config.yaml
num_hidden_layers: 14
hidden_size: 320
num_attention_heads: 5
num_key_value_heads: 5
head_dim: 64
intermediate_size: 1280
vocab_size: 8192
hidden_act: "gelu"
norm: "layernorm"
norm_place: "pre"
norm_eps: 1e-06
positions: "rope"
rope_theta: 10000.0
rope_fraction: 0.25
qk_norm: false
attn_scale: 0.125
bias: "all"
tie_word_embeddings: false
parallel_block: true
init: "normal"
init_std_qkv: 0.0217
init_std_o: 0.0
init_std_up: 0.0217
init_std_down: 0.0
optimizer: "muon_variant"
learning_rate: 0.000812
lr_mult_o: 0.707
beta1: 0.9
lr_head: 0.00506
max_grad_norm: 1.0
warmup_steps: 200
schedule: "wsd"
decay_fraction: 0.355
decay_shape: "cos"
final_lr_fraction: 0.0
batch_tokens: [32768, 65536]
max_seq_len: 1024
doc_mask: false
train_tokens: 688100000
max_steps: 14165
dataset: "wikipedia_en"
MLP neurons of a small language model. Each row is named by its layer, matrix (up: input weights) and neuron, and shows model dimensions 160-319. Each number is 128 + 32 x the weight over its row's rms, rounded and kept within 0 to 255. Numbers have three digits each.
A block is one neuron, or neurons of one layer that tend to fire together. Before each block is what it responds to, as a language model described it from the Wikipedia text at the highest values.

Description: First-name final pieces
L6.up128:205182194095114123142145103168103157159133173125138134115136109129162092108101101133129152108147116034144124129115107142159138167136139133158141157194128055176124074162133152170150129109081107120055152133126154135173157109155089127175081137132156091168121100166158143125172153168138135154123131080079111144125151132088089090063134146088097132183098125191130105113183125136069154110170113117127107191067049100101114140100092080187082126061084141166135127146179162118092091121175162
L6.up160:196116136151078192096126060143131074112129148165105079137089126151109150146141151063085143089108123096089108139161145124162151184120147144140124042194097145099096111142101161101124083097171138146125097100151193138088101098184096122155075157159115088046144096163127194107164117114143145141136105076097104153130128153097118130160123178111083187150145155100112180114126084120101106114134143151154087105151141124135108150174185175133083134172123132170111130154163095064120169118100145
L6.up343:118100118137130144080114140154119210149159120151132125153136119088129125095115101038118174139108117103112143145125118123127111164135078131169140149112106121112157109117089126105119131126127089129203110148157132095075171112146120166103077136155159129067151163137182158107171079129148156114112195148106090149145210104099122079072047178123079152142107112084131138188188106086132190102184103145113066157102154183078070120105136088141076089109166255190127161175164088129223145145035141
L6.up931:134161155125108148123134079139130123143208077147163126122130098191131139116137136122093120093174113137099125172100096202126133176146162188108114111137096075100132156133139078132145111104131183095089117077087202120108128074083174081143041095157125113074153116189173136159123095097121205100073145151087170155101148100116111094126113170179106174125188126146173119171107103110142118106121124175124105128155117096157076116146159146169122178097127122187112155125147116102103115099102100

Description: Main verb endings
L3.up586:069113167133134122141176048069133066166134118119128167148100128164135190090131096120089146099140169117115143105116140142069141121119139111067129141040153137131101126178102100144064099119151145132126136166122145115107165121141117116144185076084119091127103161124179148118110091191119101104112165077081189155146148116142112121153111110103089091089075101156124162131143120148119148128123179096096121177168128125081097102170052153132137115173080189153081155145155155076151121150118125

Description: Before date, place or name values
L3.up1186:144109166114093074121142191094094160109109172133095152081129076138158103166099143168135126102147070118114146073147097128180053141108116089124093172123177135135009115034136104177090119164109139140163145139165130157140134085127146027100144153174123071129126138157117095180116106102113099097105112130122127103122078109187156055126149146175176113192086105137107090125123140126118151051189134142077175176119169117110177157135081130173153218089139123078149076087121122109112126165128100

Description: First-name word endings
L3.up911:125074219172115119072155134099104159151103139124129193175137065146187132082119150139161127086171169154131110133138114124177129157073169135124112102100117045072175153116150165128151063161100136179131133176133165131124079159051099087126132124143109153148150181163162083085084140176128153110085160172149122153064109122080084141159114157110160076160123100188093154112168092109100123156160110124087112120117089159109140075125103133118145146112163186134139090099133096101191112134148153

Description: Biographical date parentheses
L6.up52:143125111113075203144122114104172115129144164123138117082095109116117142064169150127174120098053118139103160122145074113173142151170076135178087076167179141096147174089129037173183139147151123138125141152122145122132154172100109103086146148136120062098166137094116109198092117147108131157170137128131094156147126149181104135109116148122107155094194148101102173129113108183043157121132148121111140163126176089057114087154130157127156110097107100104113169127117094088132136119121157
L6.up255:108135124106109127178151133097105089129232154138148161131096069122104127109134141147103091094113139127107069205155120118127155146095107152146127125141137084111124164151180110137170100138090118132150055159157105150196119131178072150135098116131151098099123077198143129088165021144067150117070149142098103150144119094147104144105099099132154116159132140129139152088128160112127154129137097129139105176099121178167090122153109098091141108182145127074170166169113110135115078134116148
L6.up822:134167037201118140141181117095174152095156133174060145126154167126089118142117072138130123133101134127112154175140094131166174081113102123114123102144104213149196152069125115144137075140096092097113131143185091143179132111183090132064106107097139091145083140088114179119124104113101144127174140153121099142154109108161176131082122121089135111159120176139127150115136125135127182136149146117080119081106152054091125114177159149071126167146114122147138148117118152048114157141102133
L6.up1106:160140089180160107129156143144170147176148101170157143106131179169085161121077121092122078077112144136102125124093109087100165127147112115096098110136068094082086195190129102089128121183135041101115165136135116104178120093127136165178154146131070082188153150115164126160136119094158086139070106166142144113148127073103164130119155134087132166149083136124176143129109133149095146110091077138180148097143071154198149140109061152159181144203133116093110166148212131076147127092117172

Description: Transitive verb before object
L11.up15:085189058080098150120176125139159146103073104119101089123148149163125128125151114090127147129086102153142120093106120131119064132125117125109152121182111121089085095093136067119117121140175192147108134107166124161085117126116169139099157112142152131177125112179108121099091123110082178140138168177128134160116127169135113158148124142077165148069139115113180114159081140086148144167152094066131165189098172154134123095079110062076150169138110085146118207120098137154173038108134139
L11.up123:076146142092106113147133165137118151159126160150146099139117109131146045090128047129227139159113092130085106134163155106127104197131134126138066120094146092143121161099108121115098152097153070158159102106109183121092136087167149121124154189137169145155149199160132145062124148128112117169151128118111124129127143176194162062116177096089103074119171135139156150079154127069159087115121162116100121153120169122116162115165187176189119151137131082119123121093117121120112147149140109
L11.up173:097082092121125117147089127096133159081112163090127151098168083070130078136136122098129164113140143154140133138120147117145176164159144129103102097076139120182077088124130138172049155079104149126114176098145175197141102157155176117110182127116125087075148117115146123184111122160135162114108177154179102159115171099186191135098138111093157122092124167094175140123095153147174110114191130068093116097098095170073113125123120083078103099084182122159117102110138112183117164095161168
L11.up271:131135163102124128153134117093159156123135142177097121155074115141133084117114127131133160198138070153146104113127133163111170178146129117171090067125122112071134136152114182148102100128100135147151160173083165151144049145171114169152165097134071119081100102151102133119182061118117179152155214129147102158152137117140193136114137173160161163062099074110120082091126092145169181221144110169117133077150174112171141087117085100120105125135155160139144151171102126159105092114147101
L11.up292:069112084121075181180155134173158069190091130094160149082108062153037138177168176120114082148115137150138130129094064112110108092164115064187165168121176121116085133077106099113121144091129088114115153143158114084132129080104063174129176138151127069127169115131126167085154132116176147141076167149098153126191097185122157141075113162108171145143140127131123100086117150163109119097147125094152146183128136092119082144105127130163173124123128190164124132163104123134145145094136112
L11.up401:146082131132089123141112092112126127200134138134169166099135108129176134079153129014125196179184146145109142082098130139137122121158145124175197093153137121102112114125100081109165126134095151144146145109119149157180116171097110106110100126162161144107128095083085148123122105179137152127073099168167133143056113142075146126124117126078148146154112101088148130125094110122156106098180126128145135110025188146180118135103081058081093147182110097192149093162111127093128146151166124
L11.up439:156129084094167151097114149107134114159177139098108125101070127139086108141125109126100128128100085075184164107167109172091071111150111154139132082148101131119171093108133079133125112126181106131119122124127134068152155101176164088091167127148165142088128108119123101183182165101156116126101160057098181125119099153197092157175146150169096129092157166122119154122118158112071128094137149125127161052083098090133137094085113158151094122141099062128110084145191082061157136129094114
L11.up462:125158147121092073107151101134160142150133200090118148120071069195130140122136143072164126135147091149087087128101127119119130163137160174155106123167174102170118134118113143114127074153173135116104171082104114168054178091188167093177129154080110125081193173123162103168171122136110106099046159139089116079112109161149120118131121156099172115089194159104128142135148150130117078108167116117118139134100185157119122150152095156117102119148124096159135078097171119178097088154109082
L11.up486:077137123144113129111153093180086171173124108119149089113141178159167129094127128132144103158102079093092129097119106098124108214155155122151088153130196066124175102088103140116155115113144140161132100094129126153025102101176155096095164086132153141174118072107135090139075166154125129092138086115097073135110115173114084084140137097111147132154211087152072132118158102062094149114160097113134105142168149071142142089137090148162109146134057147096108107114140107198075129071118155
L11.up511:075065137120073134101120167165165133095202137106120060097180131128129078170079064120109092119126103124168123097141218152136114125141152100131102040219146182122165120121131092150084114136119137083098106068082082123181130151141189108108133147137147119098142088146086124125077104124163175129101160146141123120141075167166139145137157136065113103150211153137127164154142134143104073061080147088150175128114149130082147109150105103187139165163093137145119093132093153109112121111161128
L11.up515:129073140139112055147140088116112135128164085106178137109111121091175140137091070133109108183142087106133163117120151136161092149207175094181166103151147148096124051128143133221045100127138133232140098081176184129156098124137147148148160130157092121125136104138097170139197035141104089105106149153129117151109094148135109126153128141115132154127144089115140118149143139075150099081162096124125101108143153142118131077066164037141139144126179081108091149166100129184141106143117121
L11.up553:120110164099088076157121103150118147107129110165096118149120098178136118057128137095140103106122174124118147115159117182164065122120158145142096107073125099110149153119056106148090085180177143104157140116122100128097133136200194146113172141132108074232152148092112157167117146091142155133118089105117105126127124183121082177145098168099149136154096098161135106135133167150085200100093127079094082051153170140144148122073119149066166130107091080144160081143178125088130117165109099
L11.up924:135145114102129163115108134223176133158158159111120111092095148171124129074142122130137150192159167183155115129099075111139163123145142161150058136126134101136185111140120086104099136136085170126111129175189122124093145101086149136095110156086179155138096110102148147164173128149139130119070177181100102135102128113117127117115208106114138134104095194146079137176190103109090112125113105150144127117158159146096134159167056135156161146103141066149108138085096143163167163120122054
L11.up1045:129177160131134134101102095065115188173175125126125114144127145126130139185132157110097140138132138157117136078089151153140110101123153111179092103106112199101120168151092138129167085087154139144127124123199132145117083108132070082094120153175141152061073133126148148120114129090099161162058118150114116140141120154107139131112124159140123175093160191058157116190114183137173145098181106104145120096118104096122131076105124164138171132080113157129116102075162142099086168136108109
L11.up1109:119129146084098115095114121078219119102128132161136105133122042146141111059113102145136166121123096097133125107141174105056121173194162058167143096091147140170120056150170177160147109106101098114084098171149144103155144130192195093132126157154200126106108102104091157096082085073089117151096086143098132102128124069065090111154134169113150147145081209172154096102157135136134161116169162108110165108119123111156137141134087080143110125167168155102138095152105126131083097100237142
L11.up1112:106105188093153060111147151095072090113126108139150127114133093157108142116182136127081144140153200096145126151139133129161059132160114123138090095097140133084108201131130131176098137080121112204143136122134098061134141105153151139121157077088141115187108071117145153127089110166163096139095206154127118146079116125169171124144095111066126188155073108124120093108172142152140031171123073114128139115150162059100119159084117076184099170136089083119147170129120141143072138118136166

Description: Main verb after subject
L6.up697:049104215171131057138134073080110099203121102118160155165070128173129137137100054149137137094137138099093148128116133139103169105123156144078094144069167108153122132097125083125081101107157127131145107151117144137057214087154085157164161150082073103116067164144152155167140131161105122090075134101089157110096181144150077177122127122104111091120109105148126138108152084147123111090136145140137165180133165122104125152094039162128119154140069196119070145135149098068126160134144129
L6.up907:104091141187140145136153178141079139166072052097132128130140124110145139104082119145120097170116108180097125165081152130064106147124147139062075184123087077148122100113074155128116124152143107137098131099120125126075080092161105086164142115195082130142121107066111084177075123220164107132159092101139142113166147093109181106139104074162166113100133070176129155163136125175089159110121121123185060121108104122186152185116159182122152156078120099099106158154182083128138128109158091
L6.up1029:132153161128094134096171081095146165119087054146104103156151066180093141177124061160112124109112141098047106121149121155127128126159161145066168160089152148128147114162156167144101146103180126123143062134146147151097107120120094110177129142096121099164127100162077145179103122113150133155090102067075192122160150129135130113101172112148129115188089137175119154161143158138131137164135184108170143138099146102141085134101109111103141150136105137136092143142218121092098159089143164
L6.up1261:055090145154124098113139088107108110159106196135141106069111144206133166120123150142116113163102159157095117069149127130068122145086119091147127133127127132113094168091152216162092114133154091119140112109118144168132129133165162136154211159114086126136151137155133113142165097103149126054146106140070139174168192116098094099095108180109167145093095149113102177129130131098192117146163122122130104171139194095130093124171074188151127175130130145131105103080131163141101119137136142

Description: Before a date or period
L11.up83:126094127120121109099088162089125184105126105116110169133208081086107168132196164168159095084078140097116158145053158109091142101099157097099115120112090135056154109099162135173110119119115135138139128115117119134177115109178120083182110169117119174136159112106174094168127098152152177124086185160162132143119164088140113151167149071142085146136103102189124152133167115120156084097097089161105108117080094099110114103119200125123129070129099161070094149193159157113095209106106115
L11.up129:163099149132173115188118071018122132159143138088142146103124123166192097106145124182085121136090097110115149117143121123145118190149093091089042117161149132134179141091137177150114098119097130115100120188155176132103041113122211080135112156104098182224145106151177155117125109143111096154116122131114138141124121095128110119117115103118105077090100125148151126141148113185157157108160147104063093121128148138137125110102117153043123126067083193133080185157126136181155168146082121
L11.up246:166096089092169179084178106169189104095198157193123146118119129153128153146114152103182056133149126069142113164166148081116135157139133076073116086158137132127137140153169104108082178130171144091125089112121123129108171104134170118119124127109075155125164083096100128117125116140094111123083114197138141152125137129128165142120122130087147129107096124126144134100107105123167111143156129145147180047137140137099165184129064110147061150107100105064148148069072180143155131171055171
L11.up425:171144146129146158079185095110105145154164133103153150057161117129162083110093103107135157123185050083088097104139084102123107219111112094152183054119127127160125111118139060145096107099122197113135156122112100153132121130147142117122149148129107160185169145096108141133170106087116090144118165200129175148118076132161140102132120132108101119073193178100159161078125169108119187085136127120119195051193159118134167129183107150160096089109128110132148127136111097159087085101156120
L11.up443:213141129078137085110191138083136152092188148172157120070124118128086115128110113143141082158145102148105155145135152123144183174129154129146131122123127054176057109155079132119081116075056124125118110147159124139074109145143133125143116131095140178169188115120148100128094069154124132165100176175148124145163069116125121140143157130167114125104112131099124170177147100190138123115148088184168111130142141096130173162113149109124146113112142113136159187165054137201110144187122113
L11.up596:113120114128141172125134109088072138084163122128147072140191136168123128156171150111139091133081139137094105152110113083183071181157134135110118140130088099112078174125130152160124084119107217114114130134168115114131073091207091172088061151106097193150112095119096118098084103123154170101124096104123110131105145192129124128111116124116112108122086199147167130177120197093090177148130096119062094101096107064149083139172155139206088144216101089073128124147181143090136146192141141
L11.up613:145114112165083086135135179151155131071114180110142187116139178161101148156151119116086131149157144183125097114145091095144109141124127154131091118120068168130089108097116136104126160204153162072121045079137171107170127122165127087171098179134108132125125135075076092095171135138146069124153115141209127079067099135150104134125140102097097120155083140102133157075124108137127147083186129117162137075187172139177106117150077115082122133123108096120142148103136108088082120140186171
L11.up663:148126144129174099080128115154137155117163053121117089126121129083143130184130100162134080142135117089145115153157156083099156119192106090133145131144105128141156127183158131173062163143129169165063119112162197118131159113169150092177192146109101127129227143125127120110182050125127095158181113141117148114156144144132118096121129144091110071127135153112139205074115089085140105092090104069158124131065123097170079122123143132164102162197199127102180126145097159177176097092075145
L11.up678:114095094138160143103139111098081118155104131159144207122104140083154109137172101099173128159194089154110123116139107156173111151133154134131046111148114111127084134073179117168119126155138129153206032133127151145070116208154110129117094132193141097197142135156118197168139121127094151174130134163134180150116100119171152142115099054100123034134130151076157182137109199136157089129181138173172110131131175119128108137090102110117100131149127133122178114112187100127087187171129128
L11.up783:099098095129109148089112087130207107121147141127120142134071193124091178086107165137101130168126092107131055162175053152082129161117140108113126122112108137130107092156124067087163125094185119152125122100166132120123142157130069136155088143142167116114187182144119153106158063127145108146131106188158135144107145135172120160145143144037142159136145176116108101165079080151112091167062130134106166149144123095164139153148097136134049192154114131134190087095158176085177087091123149
L11.up839:123095159128124076157128148158145131144178163133100153068144140172116185184184152126163086115107131184121133117103083133164154113152180101148147154103113127091130112171053135191104140129085164100149140103136183118133104117205129165178116198105106163174119046160132162179162031114137119166118147119116133155093147109117124156128181118133126073084123140172130125150159182138094091116174126135144118131107127084100107088100084074176106083174130125153162081072133088133164095131136120
L11.up1084:120169115195065161177145138138143125132179148123091106125171105092142119133098176175172090132206134121114124151090168121128100122105145136115102123130127171111083183058148130075144166200105145060109095096066157162169145145135159127180130170104108145142103115104099121128201108107098141107115143123137138117147133154141081106103108134096131108159139120182209139137192104149105121126115179090131113140142145092124105113087105110111143139154132140115127094125165127174104176086104056
L11.up1175:184124112167099136123120165079131180151102077177147126128190157139170081147085059081179141098139110143066168101112090129121107155105095095142142113130089125101165122113093124128117144163094191110096112153182138099078186060170071125096098125091134109193148108189086127114093108127085135123136144153127085163121082114074117117109073128101131099093110161158169125137160129141149134081100096191192099146126121129161173135133125146138145179156134170124157118102141174172168159079152142
L11.up1199:166108117082142164098141121100113148122117150103147138109130171168141115154131154118095125099183149116122130128095082111082093164142086105137125145154064063190163106089102141103091106145095183120160115076186146096153169049070109148111117207146094197141110125077114112147222119083131112195130117157127147130109199143113154131111140127150095137165094113143156126061140138058154168115108150130144153062110180122200180132152125154067112116169095106061155121044148124115084152135143119
L11.up1212:118112118082152088163131166142151104139147129137093143105126126165068139120127132126097081147122122122118096150160141131110110163154133115136117075131092131131085109118119138116069164165161156144160102053147218126108145177092143100150072143096101132168180123175124069108127169150139137161100089131161150093121130079110105078150097149150119125152076192090054149152098122126105131121168147190095132147149158137215137111163157162125067173192138073089173146105101089135173172167115134
L11.up1224:123166121142128127097149138067090191126100091156152105159167194146115110114160113070127083124145113126118133098199083119190078154139147111138087106152113137146138141054100066182121112138144099076128137129123160103131153113119129143146163098116139133193148127114116145124108094087103131123052132120139132120086113067130095101110160130062158147123212093179115104169068144177112103135138106182111188200152188138170177114113072141092106141103140177088122125177190136169155144122080140

Description: End of given name
L11.up64:111118134082146111144160194128116187124122139180161094131101103147090147083186104114140175135101127121189118131130119182113186101117125136133143122149141107109123136111151135187115143141137184121136140080161138167149114125150103119153183235140140051120095158167113130160165114125123142117126124058125128152146135118202091110138120143167088127119119119142081064114166097138070104110111174215161117142092136120080151116082088134152113088137128114170103133131142150093117063145027141
L11.up91:117141177138091028097124077175093040108080085099150167057112097160087162147124132109121133130133119081120129157131109149165143137109104164106143151158176108135123130116163158134178088142153151118110217083125158122088142162205085119113115180093107122139179102044109089155112112080125095109068157127114139132114063152126148171134124142140131121149160114178120164158125142162050110135076112196163176103138083183169128123166066129186144124119080164098149147139094085165163132099145097
L11.up103:160104147148088103091118188094141154117159134123120095096120096141101122063124132111172189140082081070150160088160135126128127139120142167103078077128127134085065150135122137121207142101117073075165148123119159154205125110146085140123098106132141133154112156165105103130117100094138170156163143117119137090146138112092089080120101125071101081155100101124166148088065110129135148144108102138161131106110090120156106105107134127150123191124225082144107122130108139148118155086120150
L11.up191:078132145132197140130058153155154125107103146138110148160078077115103118133209112132085079131127149108127103120125135101162114101092138155112183128099157166088099150136112055118138136133137113056095136135118058113146142071152142104165139117063140142170135111122146149172190131144118130141137148173152088103114144073138182108100172165088086117186102111088139147150086075118107139191094139105101134151138073127108147109084123155155117159083115081090086115097151153099119146157099099
L11.up199:149119135140111205136080083132111142125122101098173118145090106152087156060131148124131189124106119118157124106148130196150212171160126161094087103141170066103122102139102125096141081104186059138161160124094154155091144170118159106153166114097110134133214148142140138171161143087136118094197169118148142130158088176174144094179076090150119126126133118154106125168085062184108093151139132121077136126128089108131084068126164101146153142092026128086119111123096108113109093104061204
L11.up239:158059096102119137106093079152104108095141170172092154145123164167068106134100159096118142134170128111156127101149094196118091154183083102168088189140151132134152111132114157064142099087120141175126175125130116124063123112192123133112159153102149126151094124058155116137137130118126166122142129154162136100119153177157119134167120194172066139114129102113067166186093089129112139112116199139083128141107089067089099146083097156165126157146177115078057128148207127120094134147115175
L11.up269:181123167108165090156168095165118068140095085135122168105151132121153182111145079088154137158102168085141129170142098089141135171120112141093156087137170115154135143107142107121141074121161139158072155123147148144092151120141106151105146160076091111125091194130073094127121116202194141133174142111183152117108153085093072074166092177074189150109088176141199143169143074056101130134123100167091175157170121068137124118164141130179090107127139162106099102170163151103099111092137140
L11.up342:116161166150101177096152159128157098168144135156111096130126137154147156094133157145116122126062120126154113095155087117191145182127180151159151136132095126062181194096145113152155133069115084154131128107111104121124141068142089117140105175139108103179139107118118164185128102151156153104117184200075147129175176076153121062069110137114099117125118069151109172109109179066137110143120154181094090144122000093114098181096130125145117187082132168131129146127179134123111138112078110
L11.up385:146128120115068156122148115080114080188074121125079099148155119163102131113103149114122075112162190171140186121139183130144191118120129157100136155110176126102173110143099119155135111171157161132164143112161210162058099144105119127073085096108058106118123134120152088114187068149117153175084151126149088142157130149137047090144094158118134151140151065106069131143144103116077116069072078147133044164117136146140194069134144183145136105079161119140127113178153132121110141158116110
L11.up448:162148145119142146158144145213131138125102157112125087117103121159111133093124204098070082028140140069122163172144167240126138123105158097088115106137153073153132128140114114141215146110129139118131186139127133099084111110112162098137160195130116124145110141100139102165153118138092177082098109119148090136138188127115131129116103143073126096095147165118149146063143107140073103083117124136152115143114154123057114142112094127129172129179075190046164062086139122173170137136127136
L11.up755:111107118145091175127127113103173146143184076060101079156126109109110143072136170138124133123148110120117149099169146124096185137141094133113100095166175142123164105082160159121131093150142104161177100081155134129106124108085112110139170116084070125149150169192113104114165063122091127109122176166108171082130111134104109147200186152120128141147120128113115096145255080084151061153164069142161149127151136160150097110122086147127157136169139155096134092145159099067142094109112141
L11.up781:155088114111116136138099084164109156074111108111153106103093138134120117107152187131105139111151119129092141123173155139145155122176117148162084184162060120105106126070105135105141117105168115146162128115097151152123108150160132188127130079093065136049174154118155136138126151103153086111134095090128117132157142114077115148092117134146095146105126114148134175166171101111143110141139154157042122164083156147110109127136150124096108085090128147087123142140086110118135063125065151
L11.up964:162088150120104121143135152155093215107162137177093151112070197158145207144119174120152076086101144175146131086105086161125172139070128170169107105149156128065152171150130112099155128128122142113154142160147125136124183121107139112178111111115113089145102098120115116181129108076109148131144098107136137154157148116165160092129165151054082180143112122134129175128112063095028128080054148170124034139117078118080123129133122120160124133106106141125169096201156193110138128137111144
L11.up965:124069145155136199163152188189102138135116128125132156136119118159113124132157164085119144153161130123145129091120177128094137204154145142126136176113165079175142141122133134102032091198186132123118140017078120157137151145146105142114136147106072125147128132130128107157087078179164156059140146109048151166098181136129098118120097114096128158091105097171126163109181168141124119107125075153120116145138095093107128104097111150183110090082114094138113102151170119141116166105153103
L11.up1060:153186143099054163144134127138151138149136115050168133140133128130124153123142134129170111139104134110105102153160097083151192168116073150101154124126149114111135091126133115160148114153198135153162122117064093115127115102155118109112135079178136084130082124111116102098141120081126164094128134135146130056107149146091120116153131135113073146113155207142096100157178078155082135069113142174181096126131130100118092131155096134095191129057151142093143123108162136117194080098126135
L11.up1111:160114136160126128146172119164156090101123125118159134177054117150139147099165155127135110199102143171117121131177112125151210151180168155108089089108149079095186105108140077110139164063127144101140065121091179113123074159108160094163178161041115107118122097102100099144126043121160187125148161119150065126122121126151105118104126095106119093130141067112187145136125080095152111180137119178179073108208131106096113133101075104099127183074096111097114125083194185100143147103153177